python train.py --n_layer=11 --n_head=10 --parallel_block=false --init_std_o=0.0 --optimizer="muon_variant" --lr_head=0.0048 --schedule="wsd" --decay_fraction=0.728 --final_lr_fraction=0.0 --seq_len=1024 --steps=7738
MLP neurons of a small language model. Each row is named by its layer, matrix (up: input weights; down: output weights) and neuron, and shows model dimensions 272-367. Each number is 500 + 50 x the weight over its row's rms, rounded and kept within 0 to 999. Numbers have three digits each.
Before each neuron's rows, "fires on" lists the tokens most often at its 100 highest values on Wikipedia text that the model never trained on. A number after a token or word is its count.

fires on: " at" 22, " A" 15, " Ag" 11, " from" 4, " In" 4, " N" 4
L6.up237:485505464522586568506495484470511467420590508379530502576504504526628474467367540379479516432525443502581455531485576502443479432395509396485486594524551521541499488543458577630571521498569597495493495483558524508522473424576522425523410466587579573553463513492350518430593462459436458473
L6.down237:501460419459608524477462554514471436497388500472571429409452541514438580410473441485426579521634510517528554478554451544499589569520487485461544493557570542493471529505540499555404476490455561508461491492402534492483483514505609533485589574423429418496461471555508611470544449504475432495

fires on: " C" 87, " (" 7
L6.up626:407554492507445465568423499460415503497587570514487524486367556644398551506413500462572496517452461450558444445547489476489551509497421433520509505485489497508458407563473537520507580508502460510475470574592531434414585419513511504399410494422502492604445522506460440523472591423491599474
L6.down626:478515482502411502642527492518468499583500416593479513523466476597537537512435479538518514416492485551564452521520555561557413560548577481583547489433527510537528633564456484459520444466465475497468419490488566413555468513544510485564573521506499494578546418507485507432546602543483480516

fires on: " c" 69, " C" 10, " of" 5
L7.up683:490569535498462486471488552587479562607563500498497381587588534523464549539409537531526499486440508572519589435582527476477479502515550544508539541472480464431500476578441506506486536592488518427575436514546488487525535540448469485466529485532487511548426560483453493515563487517573523510
L7.down683:497528502433410454607575484421480533613547464497390464525443495465454463536465457465528453460525506543527521534520497434532496428495530495519593399504512462462607365600428483515373454507509575561391497533519564490507418545459567444368557449569505465553622468460562519433514497504537440488

fires on: " f" 23, " F" 18, " dem" 5, " stri" 5, " to" 5, " tra" 5
L7.up284:562536411461585472521426517532409516554523559572548426474515544572494470536455545562505664525585466504496521395517475515524522479538526488516417499583517458560449526567529522495612565456440505475427532463406425490519460503544483478581511541563414500437653536497536557437467506510513465432
L7.down284:601582490538455335462432421516584487408455559538429459469559500548460450541405563588510545508547564427496491557480538582481534453508508514542474408443510447568511430469539495584535445502443489512528504506512537527500479578458479544444523498468499477507557464448564535505563481520487482434

fires on: " more" 14, " very" 11, " most" 11, "ly" 11, "ely" 6, " and" 6
L7.up1226:532528453510504605523511464457477503526506489550519478534446558588495417499509437477468527510459425487430530438502411513476434491587622533442490559469564533474470451485515426482475554576393458472477561474519543524510450493531546504575556534511475511522466531694523546474513472440589427454
L7.down1226:504426553572518564443559330436405409528477443461457507558489519560527560533485435433417486494497496514513419467463457457441541500532532507539486422476528476522499512513477487511511420597393499487431494555554478477403473413544485388580575501518469475560506433510543523526526569488577472502

fires on: " |" 23, ";" 20, " \"B" 14, " \"" 8, " \"P" 4
L3.up1222:437458445508570526455567484526599520568445500461577431469505498483467509475450487462613480545460568471513500429501457504585542493460463569517571566548471432514493400515487518508504428511518472490457520459583527507449532515499461378514432486493538481500511449556433520577544417505516575340
L3.down1222:567486482501514461414500477481532459501595491558495484456546573433518470473504478528444444447559464552470430565436541500506522504449572489488532524457542444473464518467470518476491487473467444400502506493538447587548527535514506493567483352550499534538477491451486521533520435507532522546

fires on: " |" 32, " J" 10, " made" 7, "s," 6, " and" 5
L7.up1220:491389455495443550420352522534548575567443563448555456502574456488530436509520495420540601491480505485497480502456508591538518563450461503544523496480510600447472451472459534515644610530536462520463449404512669531448533462505548456593484499638495613475509403520517489620488438543380473467
L7.down1220:469465574543467530482460526519495512458431496524505446460456563393431538479551461513489601515533440475459516505617457535613450400451456501540528481476538500442446576494457488458444613521616515488478515532503454443454515483601484531491449530487531435469518577562639532524465598539462513446

fires on: " Mar" 30, " mar" 13, " Philipp" 8, " eng" 6, " Mill" 4
L7.up1374:530596465557542505519473540505503488550419520464362424619505509539578528483515554458541473556458544524463505425492445601538392481570584463522395515453524454502495638483544524504430373456589509518456525571463505517529459478547501514534616470533543493509485502448537507472530544456593473485
L7.down1374:384523553447535514467546500461503428494448540606575349521482517600557561465501506520468594432504577572458456445436435500450484544533513477527611530519479505501525434544470576519473508607475468451344486514518522431520554511430502401477551507495543512495478398450522498545505549515543514537

fires on: "ly" 22, " almost" 7, " and" 7, " very" 6, " than" 5, "ely" 5
L3.up269:519431488443496482535501510511483424413464533491442504542459551502534558478421508519493470561512531538439511438512531521423609502490446435512578600594376420510505512475479477412439452549475507512488593553451485559436455424564443547474532465551515498592518531551483423462572442539493467505
L3.down269:460524515560417514568531504461408497449407561488415507541482532502457540526501442521485444482480492536557555441510564596421453504578436499445542545597529544553479539461538578558442435459473521451421592478481457470496511478496439559590528572474543419505631502506516614496545616456545629480

fires on: "eb" 15, "ent" 14, " Her" 10, "et" 6, " reb" 5, "math" 4
L3.up1350:563643422573512527538517501434567517494504558417589551547500525545451513475555475520437604538499539494494447533505587374405472458498499503454537579513416485503459531493509403446484491515500358443517562490537483478431553395522487492487592437440459544544497501493479560536499510451439508431
L3.down1350:467550401486553478475550586526527578592506499501449459523575527522461586432443581582560544473386467575545449471449400539504409509478547586515530468474474528425628540411429448452493450571399456470547483557497532490467509558431431500495458503473570375516484529562536519474544549478565500485

fires on: " end" 20, " dec" 13, " comm" 10, "ol" 7, " Ele" 4
L6.up28:424521519505540589525473437455534478459563553550538492520408467536437463615559558353422541545591637544457532476589459364500497427506549524586480494439628586520490488385431551538518462507495480502600510558529514462425468360545544568529576466497531460508463440451400517473480444486531551476
L6.down28:519458568495535547465511446494482593544478543467477527498509489517487502465495467502468564548519460502476500511428523534484525494446487569494465495503522514570496470458534543512576547428598601417512461543480522440543557550493496383400506529458461531557398531469493512408477438565468512633

fires on: " R" 26, " r" 18, " N" 15, " state" 5
L7.up561:538457496448461448518409537455421494485518540396556421497496575457554475469494487516443486553435527488472428541530423460540494450454478511527488511545513552551445495611490523518543463415441526483507446453527500476535474387523464496482481551546507630492537528466533452493434574479537469406
L7.down561:647470368540453496516453416424477534525485521463548560445567415507494505444517518608430528403505503484492498466550432477459507537501427426502487402595459586497540507528510495542588587608450491470485575539406499487556473585524438492472498505521545511529424454495458450545482441497450484539

fires on: "\n" 51, " by" 8, "===" 8, "-" 5, "(" 4
L7.up686:464490618550427543494463457454553476508463565448467454506494502478440555488521436485545575469464513534480442543470546444504397488510506419500430549372397466553472526494439600464440490505510445513531454528489541476538554459490556483464447537471533478513526444492421441575567514459557457487
L7.down686:472572447568400411449542501426415462529537517489537515390485451473602441501503455598574549490420555464530483488458518538476445524578555529460523489516466477523505578424548469547568503473494448464496499479506522512505531488544463477505528467485535487540573541505494527538396566504510581484

fires on: " which" 16, " that" 13, "il" 9, "s" 6, "ft" 5, "ly" 5
L3.up441:525499498584415462553443506629508539537498525468411532479500566481501527492602521527474423483485553463639591541537520470464466532515540538513435529460547538588511473530483513402503558615549590434453470501536425542531474525543489424379463649451484440566601477553425460558456503511534521444
L3.down441:467542368523538450464406437543616410487511467489464517464420614498485539489557526583523525498562528511597448548520469415457506485483561463460466514556572529511414452529513630470526447539507481516475496459592446523560504431554483426508550433556562500437526483529524489412592578590513454568

fires on: " |" 56, ";" 14, " " 12, " −" 4
L3.up329:544503537538559444520510507474572509539430501442436437470486577522564533450620535405463482596451547575559459457534548494492543402480433527494539510457490524601480450459466475511506474554602562552528508506507569432516570473451555499556433470455421486471441469557443513485523481526476640457
L3.down329:512455473466412446520474489455512428474537618401518511540485467408479508412511507444388504606490582636455591579526504489536522393479494491487607482481469496548507510447554590405534505542527522519520571502497517524496559551481562536572535468514485587552485507496461499512559535488563595514

fires on: "S" 41, " S" 28, " (S" 9, " \"S" 6, "===S" 4, "-s" 4
L6.up628:508477418511507635544483508489576465527471492466498538545526449448440603467499469486463571539590508455451602467487510475530529522516375421428506515423409499455462492586638471517641574479490430442503584558566484629431396559471493514498470454569537488413496519454580413417528574499510528483
L6.down628:472507499473430510583512556440506511529505490523464560484513461476512608517536492441457548531527547464468521503487491436501539554493382515495503501496465558449470511488641416487580473460414478482552617466516493530422504504541507563482447501553550469451488544430612424491555604570429425649

fires on: " W" 20, " w" 11, " F" 10, " R" 9
L7.up1781:487413491436539521570500368492499627591437510514609499536492442544428488520529376485565487475509495546507439454514539446510510427433571568542525499434620460506425627468490408475457384582517525484516492521447567474525493448591523451514493484564515594494486477566500446399422427491551511563
L7.down1781:491406471551562433446382495472473576521495615499574560447506462551584470515492583533473452471544505429436448579523544536392588547492512543461563454534455467456502434503548408422599476538476515506436511388560476555479491489341497511513540537492577379495509455557474495516601531517415459509

fires on: " Ch" 28, " St" 15, " ch" 5, "ind" 5, " |" 4
L7.up929:538445489514478549459548566533512463422538602495472471543538561477391401524589555418569486513440454400480529489512436530534467479523518459643471543558438509486474505476472566467490487432485433422509458475418566579537543497481570489492478629460513478431482496444488609545493426543559580555
L7.down929:552490536560549555465447518477559462535521512463540436574469497491413524515532451584424631442574466575551521523425487404505513645497393547455558447422447498481498555523441410503483451463613540470472466505431529461601431423454482552566501416517506545531486427547581423531457518482547563531

fires on: " E" 64, " U" 15, " (E" 5, " Re" 4
L3.up1153:460495455424521503372480367565459443465567551430542551575549525570540515425455513373584523419489486509501462577478467483467514537490495453493530458511466499573475492538533582561519468445535520439473485469505502473494480508637456448513536467497460461540554496532451447468507460472530543487
L3.down1153:533508521514530430509523509475506520542526498483600456477525439584515505451590399467478515389554521447489491508375540468444501616431442464552492588483488525543477503547530602515452561462480495530496597633457513429510452466488491540445461489494580462463498484466549491449527584521490539535

fires on: " E" 40, "E" 18, " \"E" 5, " (E" 5, "ö" 5, "-E" 4
L7.up391:574524443525495502504461516546457479489552457451445550513489522496584503432510543406591482579468453491541465517517482483510562545506431427458433563578407455492479498561475513529505500415448466458447455411485497490499434546572439473469604474601509521454515455527479515488523512477594551420
L7.down391:498497536606564602577490389530525493457545573474485457508463439566562423471535489456422549490551561553483445413541473590527538373511499446441453525459346449473474558417473554445420612515498587568573563485459549440465501535462542473485546491494484490493509465561435438501488543538440642554

fires on: " mar" 14, " Mar" 13, " pat" 12, "at" 7, " Pat" 7, " Mat" 6
L6.up60:436567484484525495485481480538434466454615513468497500573446495491594508557502498474572424425594548478481400500548446443557482504476523570405550430513436530514445611443540429511362425523538579466469466557556492492541503534483418480524446505523517589408561480544574501467429603489512521447
L6.down60:463497504488540427514485484519449434500472526492546422460510489596551412583541619457480523476510567440491457542397450470533446505424599620463568442512516601551396527509392482601464562475525587444470498550580544465444538460442481442540609566556462437547529443452529562471474519518441443504

fires on: " of" 22, " at" 21, " in" 18, " |" 11, " near" 8, " to" 8
L6.up1108:460565451465543498583464488469535460575482504494585468548578429516560545468513505592502534486468444455534603423505375490526537483536420530478417448424476437537454506555388492524467487468481562516505475540470510455640407552507578422434566536473426495500529488541514570509634482543541479407
L6.down1108:479494533488451521518459518393497500611525499536578466473632474439427510502514535569484466414477595463481545515511375470468484466533470515485463435496487443447520470508476567525535508576435490529385537502480511518531483501468499536467512562441431528490560537488480480539496529494529415386

fires on: " |" 73, ";" 5
L6.up1103:459534520505532535524561470477590555567511488406432485476536518505479410497542581515574480510528532497505400430528468437608514540462528466535582483499564615474499530484517489504532498461531445464481549412479460512489443440551490483512488553532424498485537466460497539471522384440562451502
L6.down1103:393454469512509483418511466465454560572525551480625478519512383428426537460587473468528515398582532551415516576448520495516481469428436558525564462508518481432485482612496570544460490422565505546508456498439526493502446494519543562572523484489495592473549521565516486515440529420501456529

fires on: ")," 22, " New" 12, " is" 9, "ob" 6, " American" 6
L7.up1454:533467462482434491485385505561451444548481472450519476532531545490440580460429550497475438483479518553527443495355507548526596483380539551494519604486460531477601524633564480529479439457430550564527426579548515479502560535521594584444498597514485508557490513494439481513538411503539462503
L7.down1454:506385583523519508567528444413527523518508490469497463472455567524489511553517454468502459522506556580540590475520513452465557417479505506468458501559487463514421498455543547580436506493546475558517532521463505566561530503444377510561499464364544528473413477572492514483465508542423527438

fires on: " T" 48, " P" 15, "T" 8, " (T" 6, " t" 6, " \"T" 5
L6.up889:529395518476588518436468489457453437513438622407482555511536537502487573431525547523494493551554556444512493544512617643468467537560452563481487516560526503541447449511454467442520487544464461497446504516524436559526549457449481489424509542530513590486533506510501540554498604494453507421
L6.down889:508546570509527400501535481501465456494446526464410506477420517480551555495401485468497527571474582459460549505409511502589509484645535552518441460544492521498524493472534540458421498467506479460482482489389481505455450405408579496523533541494538436536460518452487543540599546544518542590

fires on: "f" 44, " F" 16, "F" 16, " \"F" 4, " (F" 4, "r" 4
L6.up1852:498479448432423477492535590539421521578555483431448483454532558461448531563508482484481501559495438446494471529525424524507535553487510548540410587487432468483468499497489505471560506481474542630465517532510561547553443476504483368612516478653519533544570412543450542472456520439488492440
L6.down1852:478495460574511434503446526481519497506467588526401515523425420445454529489471481489539515596476497508494476531561451478468449452471527571488528477437458524425600574422505544577497496527461521543478475343408435476425575422493519507445479446473498560545478450623565585528535463531471549448

fires on: " over" 13, " than" 12, " and" 12, " &" 8, " to" 5, "ath" 5
L6.up1314:489542570436504513497449544515498548437562666508550559488539526462405453444569465514509540508403522535464484606509474562485519439422517418539557453576489376418564573464477512477481502500492542520568453574477491461480540471656465477541482475532502553434521494474441449401517536424499482501
L6.down1314:449490563539418364511508468444546568511480455541534576463542454438461477555457540484530500496459510485471446473538537531467401527439428491484498528500524410522424559474550577564372512508400427547451583479514508408564548439458505474534503423538556363491538488487553495472468591461556461568

fires on: " F" 53, " f" 21, " N" 5
L7.up301:455499441388435529469438394505474481434511518499502481478481497428535441507365498506479478489476525524518394452536376400490498439504514529448537537526546499497489435519503578353587516448544554564512561477447398602462530442520507532517500526571423541478530514455489644443501456511438517481
L7.down301:570511491445545415533460579401477535521392461555492407522594524584478505546544468565450501492568607481498496487448478531435472520595404535635495398480534492489599517553461516516488514467385504490474506374423446437447546465422444411398420518456500464503468483441664540478510406557515557475

fires on: " h" 37, "H" 30, " H" 11, " \"H" 8
L6.up1116:491497552561547442508494533442519590495525544445421461506446499511495590454510472517517512535585376553517423468401480422452438513494425486610506424500451534492581551445533600541481480481527424545466526497414487433470542534531481544448517425536461551504424576526523462438522452576521499469
L6.down1116:484575490574491482652534481361499609468593493488420589522534485592601494490574480535550505508568531481536478432463578459331539532502486485532619468459529512466560565488522469432508452495403354578499505469505545449461503549487431427494549487481436466511471559469518416526553589575498451458

fires on: " in" 40, " to" 11, " of" 5, ";" 4, " off" 4
L3.up1126:436499498619461408521491491494490432593421426341552521547525509471477564502466527508450548525541518556517476423463492506505530531510524562464472425448600407521512444501475504558449510459453467459521473434552496481496501657572477484459633486477422457497538535585542492426576420567488581511
L3.down1126:515567568540461504506449515492571477580530516465510394498475596490513511466425516448425486490467514483548501478481471560479498363508454503463539443558526458485492480484505530593493461494398479417516590513521481455555565542435540502456541495460508475528605530441539650447481477585533513448

fires on: " |" 47, " over" 24, " than" 7
L7.up462:476506567499436549483446477476531496593493471546559505464624519461546472506462508522489516573474548594478460532569489512539589642458502529574514490573541499485476472586393534491458568545542507520481460451503558651467496513615541488458516468568430524445499448445544550458596450387508511489
L7.down462:519488519446491521563486498485463622540501429500451500500562457487409555504515565534426488558448406528458506526566552626494385506517412441462589485526484495546511489536549578514448511457489411469550558430425539443518476454555535516506498551454558426545470479440443541477492539585561534469

fires on: " In" 41, "In" 27, " in" 24
L7.up1032:428507539521464465486486487535556522457539555365428429539450620537497548461411455500420385468473407493503470522475558540481493539477571472503552505489545505499480563562479576543501527525598479552449477551538429620554493483552489494442457500517538517545574521431468475480601474488565504464
L7.down1032:445444458457443465474559603523410525565482434523515474452485492471538507503475529570500531543464540542565452574562509608519533511392526543522561463518434489426436473519593445550487594572489467493480490535568530595477539437477562497508484481507520468557440486459462489405438499517372487530

fires on: " F" 17, " B" 14, " Bl" 9, " A" 5, " M" 5
L7.up121:495512588598469484460512471525387507488462544446445470504503525529529528463397519550556513442529518501492504459517486546553526461529496578463488599482484535660504565410473471464487565529507492428559488407501505538410524605426523421539566546483508530574508492463536456470529439496481539532
L7.down121:493425507490527515535508512537387537461483560470568487475513446445522492408441521558434473513566518494496574526609494416570469444499456454508604443470554513496448448527542553474434570431500457520443484458519500577506544491496459536549492537521557420493569523508455499510507518613591517448

fires on: " th" 19, " most" 15, " more" 12, "Th" 9
L6.up1486:519479560500452524474544506448522514473526515486505495487437455561581625481516502467459419455488504599473534423545518498493469528504424526490544547517446641543523513526575525499546533581494451404431516529462567527479483502530487544553458489465555473422535456535403452520477522524541540477
L6.down1486:484517524590480517401390490428480500504458483561462441468413535526491486446494549447471513463529515470602485467369539429516482584553499454496520368538522493628524573496523457531514469571439472489507491479542534507521520443507554510539511545467492531511488437611562578476500583464613508465

fires on: " also" 33, " was" 10, " is" 8
L3.up1396:478461421495484496553507525463465446501579498512546502511476436490477496492486466547418511558463523520482541462381509476549483474537427424577434515484512528625493513562470482520503519536479467580490467655524594493532484511468567527499494406482428478585575526535408651520576521601509473451
L3.down1396:506583540548432515516489426495436509448582492446488426518460543560436483477488564488517537622485459513482540563590593398426465593524510497470529524400517483462511579532493494491507610578554563533472489510464531466504507564576460495480444517504470535472514517538496602478508441546581470447

fires on: " are" 20, " is" 15, " +" 8, " has" 6, " have" 5, " −" 4
L7.up977:451470456476489545564519550472433415506518555477527483539522563509451420505526427447411526476448541515465563469453358538473471515501454522468325584433479571480521472497513455546492470549494477383404492474460465509605471426473618501463409488555502556555461511490534624511486512503457505443
L7.down977:459517591548432469531413482534573486596550461484590557384536476531439577458474420401509517609443437496467479422462482479490521584450481420498526515525496531456455389434475531579480605421567473514485470558523495516497482571503533456517472574533515471512474418487518492499437460507458481464

fires on: " G" 18, " st" 9, " r" 8, " R" 8, "==G" 6, " g" 5
L6.up1537:453424453429508517472545502509515521589601478466519508543362564532435441476515577428438429531463475513597434401560495524510523421452553504562479533457465548506439440526571617390501568552484445444558489519569544516490388410518518504535521475486474520450460446515562464529480488401470553409
L6.down1537:527532485524540479525482480483509439578498421437472528481511543416471485471531588485463482564529483536510456503545468510561566546515518536506552384495459538553493458450562576498563497505442472549493532555482501512535465562512465569437434411476396585494435480420478427510465450503521471562

fires on: "ast" 25, "ag" 10, "-" 6, "c" 5, "ak" 4, "ac" 4
L6.up664:536559561472522481490514488510454448452463496497499427413440525467518458479500606491560505442529502493552476409506632540533456476544535512625458487482505547523530555465531614636478534525602551456430515471465580471560563497475500479526428606568569487540421496463492600553536515431503563535
L6.down664:625409473584518420547456588541472485534590430523476520520457552422452454531524560551525433438448480553507455497507509451603544542556499491439463522535495481417564522530436501461476470528459575500499497553493466406543461504539525521497453524542420444563444497417484511552457502517494433509

fires on: "g" 20, "in" 10, "en" 8, "k" 7, "at" 6, "t" 4
L3.up1594:499497489558552509464594453511558512520537423431546495508482551483421613506488444484487558612491497571582456432519498498434544441460527428473526528519524498469463505462569517481521452478470464477524517568540438506493524621552463487552431453553560467537522489682555530513413487558412498470
L3.down1594:482521457573578444523609463580422456419535478534507547516509498426472495476571539513456501485558360484479521410455561538503521547546459559438514557530433493563436514484567536466447485461443483471529545443466483496528559428500495597590415559426544532406470481512549496518467564436445477523

fires on: " g" 46, " G" 23, "G" 8, "g" 6, " \"G" 5
L6.up478:496459463433474494549571513541575489480533535527514442539473444429444488487542425471411451512569475501486520537597483530483572545423493576578448499440487466368480500577474542451511445539550538526484553517559494560548460536406512467478468613505563519514553495537532520427467462479478501407
L6.down478:443489445511535454523468457466524502518508503443489469421543447416549491423462493517511517545529415472535533523559419438505489556553599527499460499445479407504423546483512436532601530514578454474478490578510478539503505478531480500510408402518473493466479409573530508573481449458492524519

fires on: " E" 16, " U" 13, "E" 11, " (E" 7, " battle" 7, "re" 7
L6.up401:519532406403524544505516518388453465476526494486590530404577471544518486513423451448536525470573488554481559536541451451492424452520449478503443453484530578522488433599533518392465499541563449547463487553463537518528434475510582518508508513465570525620478501481423489481516453427479573571
L6.down401:578471561499522403492427544497608504545575420481552502525525487554617508494534452550494500454555511534482441514487559505463503599502383470520468560538524466550575450535387522514477529409522582455445528530510508492513422488442521532550560524446531487535483514488483461516429528504442510489

fires on: "ut" 17, "e" 14, " re" 10, "ond" 9, " ex" 5
L3.up674:424523589465487498536450491533464475537556518530386430649536402531483411504404464481560490478506471527547501449464559571478485517524470472484418497405500537394526409539553493443487550448427461462467417472480470414512457443496567517493524453558474526425509554383458477512580453569561435552
L3.down674:448508510366488608499507594488499533445384477475473524546483559522495540594447533548460494604578482536459544536529488502530558566499470511393542531487487487430548518441499425524448547542502526575491413440468502445559498508459475407445547486464547525585511522499606564558492488561470490501

fires on: " (C" 23, " T" 19, "T" 12, " t" 8, " C" 6, " B" 6
L6.up1701:540465536448507557529508472511466459494598501480464455552525613540497510489470516533534527430549464456552411552453550498534520549530568520584483470467515489533478518590431558490550436529566564431461500477504508664524476405422543510511495593631459478520489431450447461471462558509452527512
L6.down1701:441493573541497338518551542510516484496509498484515601463544484416423544429409507473522481523511400417556534482473534525464602489521502501507535482503462542506503482476479470550438465457504455577399497492551513545488493489484408524454435499513532474572462523536449493538579573577482582503

fires on: " and" 31, "t" 23, " or" 8
L3.up220:473460483504517463452587486556507502445572447508555488494467436478491554440443521506527526605548553539560500518497608533451606485432505416522542491511502470516419544493462513438519539471589410480441477588492485421566440501452531447436375453480513610468507496510501534546468507555521523515
L3.down220:521499548542548597449537476411537576514555501464466512559500450590466587532476572543411498438587552437429447506465561548474483504536468422505511483478484518446501591514578518533543471513395542397470511516432420455520590601467445526492595525526478490497461456504479498482513548481526523487

fires on: " N" 30, " n" 27, "n" 8, "arn" 5
L6.up1514:548460439489522494512522478492361537557470591492618476472426491470566542484426494546470450551395530488577540472485548521449479453472504490525530416458547578495556465561549516509518509544519587544533541539482444517525551463485476560402498401457473431557506488496551485476524595539547399508
L6.down1514:438539588458496584471491398437487473533521546502536461514484508452516510585455477492510487519522465578479513437492530509485572487525658465569584498510553483565454468473513450443448575558507549489447560413423498406513516406469468489464436516477464505493502489427572516476577471419566550545

fires on: " in" 38, " under" 9, " at" 6, " of" 5
L6.up443:560590531485588490529520486509501340501493420433444495594475549582520481600438456417447466475433425431498462488451451539486531500448438447595459431537540487427443535455441512472542486484565452515485366574574551532576409468474540531528502426467471539473523551498586515455463397463512560571
L6.down443:505415461464511438555559464528471461469351534532490542423622517451522557426403525537561504520431586568478425503525477419475523620354520490559526433530528482501559506522513532559555495488460474550583478473410493562419563515502509472494501509627484478528458450412514421404510503511488573509

fires on: " s" 14, " " 13, "c" 9, "t" 8, "-" 6
L7.up1606:504514493515572518449573525494384490524526451429559596516452565484495617460443467545483517473468487557477536520532625586480517467549529488487479490427388502599559484518479579575467493502518478464462475441528491509575505508463541434546445543508582454468518533434489504437438482506579510511
L7.down1606:619447499565411529511556489521509539464557479505488528534544473480444516499485533558496565491532513536490494557506466456485565468455557486482541485502467503427453433603510473515502522365492536468486501544449504499527470521444516499598479468481555451526493454444570496560467554537503446573

fires on: " P" 33, " pro" 14, " ass" 14, " S" 14, " end" 5, " M" 5
L6.up1632:527571464418513519488505533518401502535485482441388530535555529558448538378477544524356489506456478476539475465539487461540463416597539500537547611437560459421447456502572507566470482567511470479495490494529530544476422490469534512439493546575495573433480608476478501372473573465515457475
L6.down1632:466595486461539450553547480482439505460506521570395482434473482476534468451502492430483569439594474524530568486482559393437492565537587513594412483478434483540379451413478470525504504429435417510475470480485623441395461536519502533480479537489465490580458578558534574525497464521466500559

fires on: "H" 25, "-H" 10, " \"H" 9, "he" 5, "sh" 5, " h" 5
L6.up1874:482478511551520468447562539459544535539510525546486553571426502407464423465587510505523502584514440586500433529493549509494447540472510455531506489541562509504540513392551444413542492494503448484453474542499548455456487431543506536458513540481408632470521543456564478404501415452582442461
L6.down1874:551478567549506409480563479450483513531440498471480485446580467580451651514553587575498448494538536466562497442480493482417580402581531510448491469474357432484576473446458471484436539514377445538470460483443504533403558586571501558545476419591550480485497506445477473610628466500392547509

fires on: " T" 30, " f" 15, " t" 13, " j" 8, " sh" 5, " E" 4
L7.up262:632477492416406546496433488427470361533513496466491483492575447463486473473474405453473628598506498476515493585497547493556531526529503603430532537487519455422509481568532506552513435522497539444490482481520474575511518602544541542512538538533408500524588565441443560595494502493438622519
L7.down262:524568464536415484514476540547395611528471456597508565520564496510432637468507508504480547409529522471500552445502487474440523552505535475459507476501527538454529591475494538473452511490495456499517458454503487496419540515504504492536584513447531489537418481479550486546577522557536521495

fires on: " B" 12, "eb" 11, "b" 8, "ob" 8, "od" 8, " F" 5
L7.up560:420457556467538537435446383515495515501450424572508550602375502463492548489428549507479468480503499481407615459526545568457509555519470582512506501509481449529526435592479546449590498623553483460483509526520478529485558554486573557522553527536482531501442462444492456480412532554530543562
L7.down560:536447475506544459433486518431447502505456523489561525435586533478546465563438525499480442499535530530518501579540415504615447506455483463507525531511493515535445577513575488504512549459513512458577474478456598552541393485456489472442416498418583535410473605557542525484420530557578458515

fires on: " and" 23, "," 9, " (w" 6, " –" 5, " or" 5, "–1" 4
L6.up706:516510536452536490455492480482475421490581504476554508499506383504537512468499473580565506553497440498559402534596603486527543462427507492573464364462418522475493464450472454438502601483480550415533391517591536424504584551487549458494447519553560540574603504556455530472507362484550495591
L6.down706:432497459436550543579533482466399499541464522574581522553476582488496463578511552413437464408508525477484503451443390518470383563517565477501466558545552389462519528539585515513513475513465504530454623484417541460477450395452519543444577520498463426475464538633496435513545631540560486418

fires on: "-" 15, " and" 15, "i-" 14, "/" 9, " " 5
L3.up50:505549512508418603429594427446468514459467533465417523518450523516465498443503468524470483500517491492567493535443502457543497468536485502468554535387508562561443500526445497420528439459522625505429549474481411561562505476481476495573536509416500528417542565560487500573524454529494669541
L3.down50:410524503492504456485525500429477561484571510606489413472543495551533540492508497462550560607475456489481546583487450476570513582538539511547527425445489473601525450439525500513461483529489573492581455509506435502431553484589485560383492513458459367457525485542520524450539516516378528487

fires on: " other" 22, ")," 18, " that" 14, " most" 6, " all" 6, " which" 5
L3.up919:467456487547475414557509575514430525544448476459536493475469477449490514501522525514514506479495605430568500529499548469535497444492433452427489471540597480549597464521427412559408451448555511476516515509489523533494526471540557489524503428429471479460629459500511453520603463409565510516
L3.down919:567577437557582541556384400560528461513446521509557559491455521389494539502429482568554535530469473476560527461541559450505497470526604535497490542521611527537448527463439448592546544529594479446389575467431563477559422576543556546509516450581550431483540544523517493429536522466559505550

fires on: "\n" 22, "===" 21, " ==" 12, " ===" 8, ")" 6, "==" 6
L3.up1639:533462606502424640486457545499538479507571505404416578402469539503459549486527463600480465542518452568505548502480412433494428483426530510549530558443510495516387537562348596508510529524556522495517503523563549560591527414552486540532511579496429569386509441513514486475573508487528487462
L3.down1639:551567493413473514569505443519543500486481474515565443575435484456416486545465531452528456530410459427534493547418541559446576597535478478497511507465597547560513606491516417439507519534463469540417528536571442468457481562577513487542549477515523502554544482423504453545429573512448482492

fires on: " \"" 25, "S" 21, " (s" 9, "-s" 6, " \"S" 5, " (S" 5
L7.up1317:493540476462431481460517547543561519544499497515419494561576506555519645397464406509495549545575457476588500541540493512503550518564559485626534456565469430359464465597521526419520585445589387511533526525522542563505548554512596487363539494548495546507466545437419388522516541504526516454
L7.down1317:460569501452468498525510528447487463534515459531373452314544525456574534492444542464428578364498417526575481538451538423460430495541397531523506432584471481477407536439642545532602462513426511527450622525548460515467477498559534492501443435491535493455441494487492413551503560592432465584

fires on: " in" 26, " of" 13, " to" 8, " from" 6, "," 5, ":" 5
L7.up1495:498547503548573433444540542521528486561523503570469506518493539512551543506476485483475480491518513469538618469405428529576502533563569546467545437458416482531493440563465473470439495482526479515585495387501510425571466452630457491395555466511272452538573490548438486470535428513459450425
L7.down1495:497402514526429501564506561411459489523547554428501540495584552364489537560458546503484499471473503513460522473449507448505458496555556584570515363512463461533514480531486448626474607517524584466479553438436550567533481462513477522437442521436441498487510405524445455432532447539500586518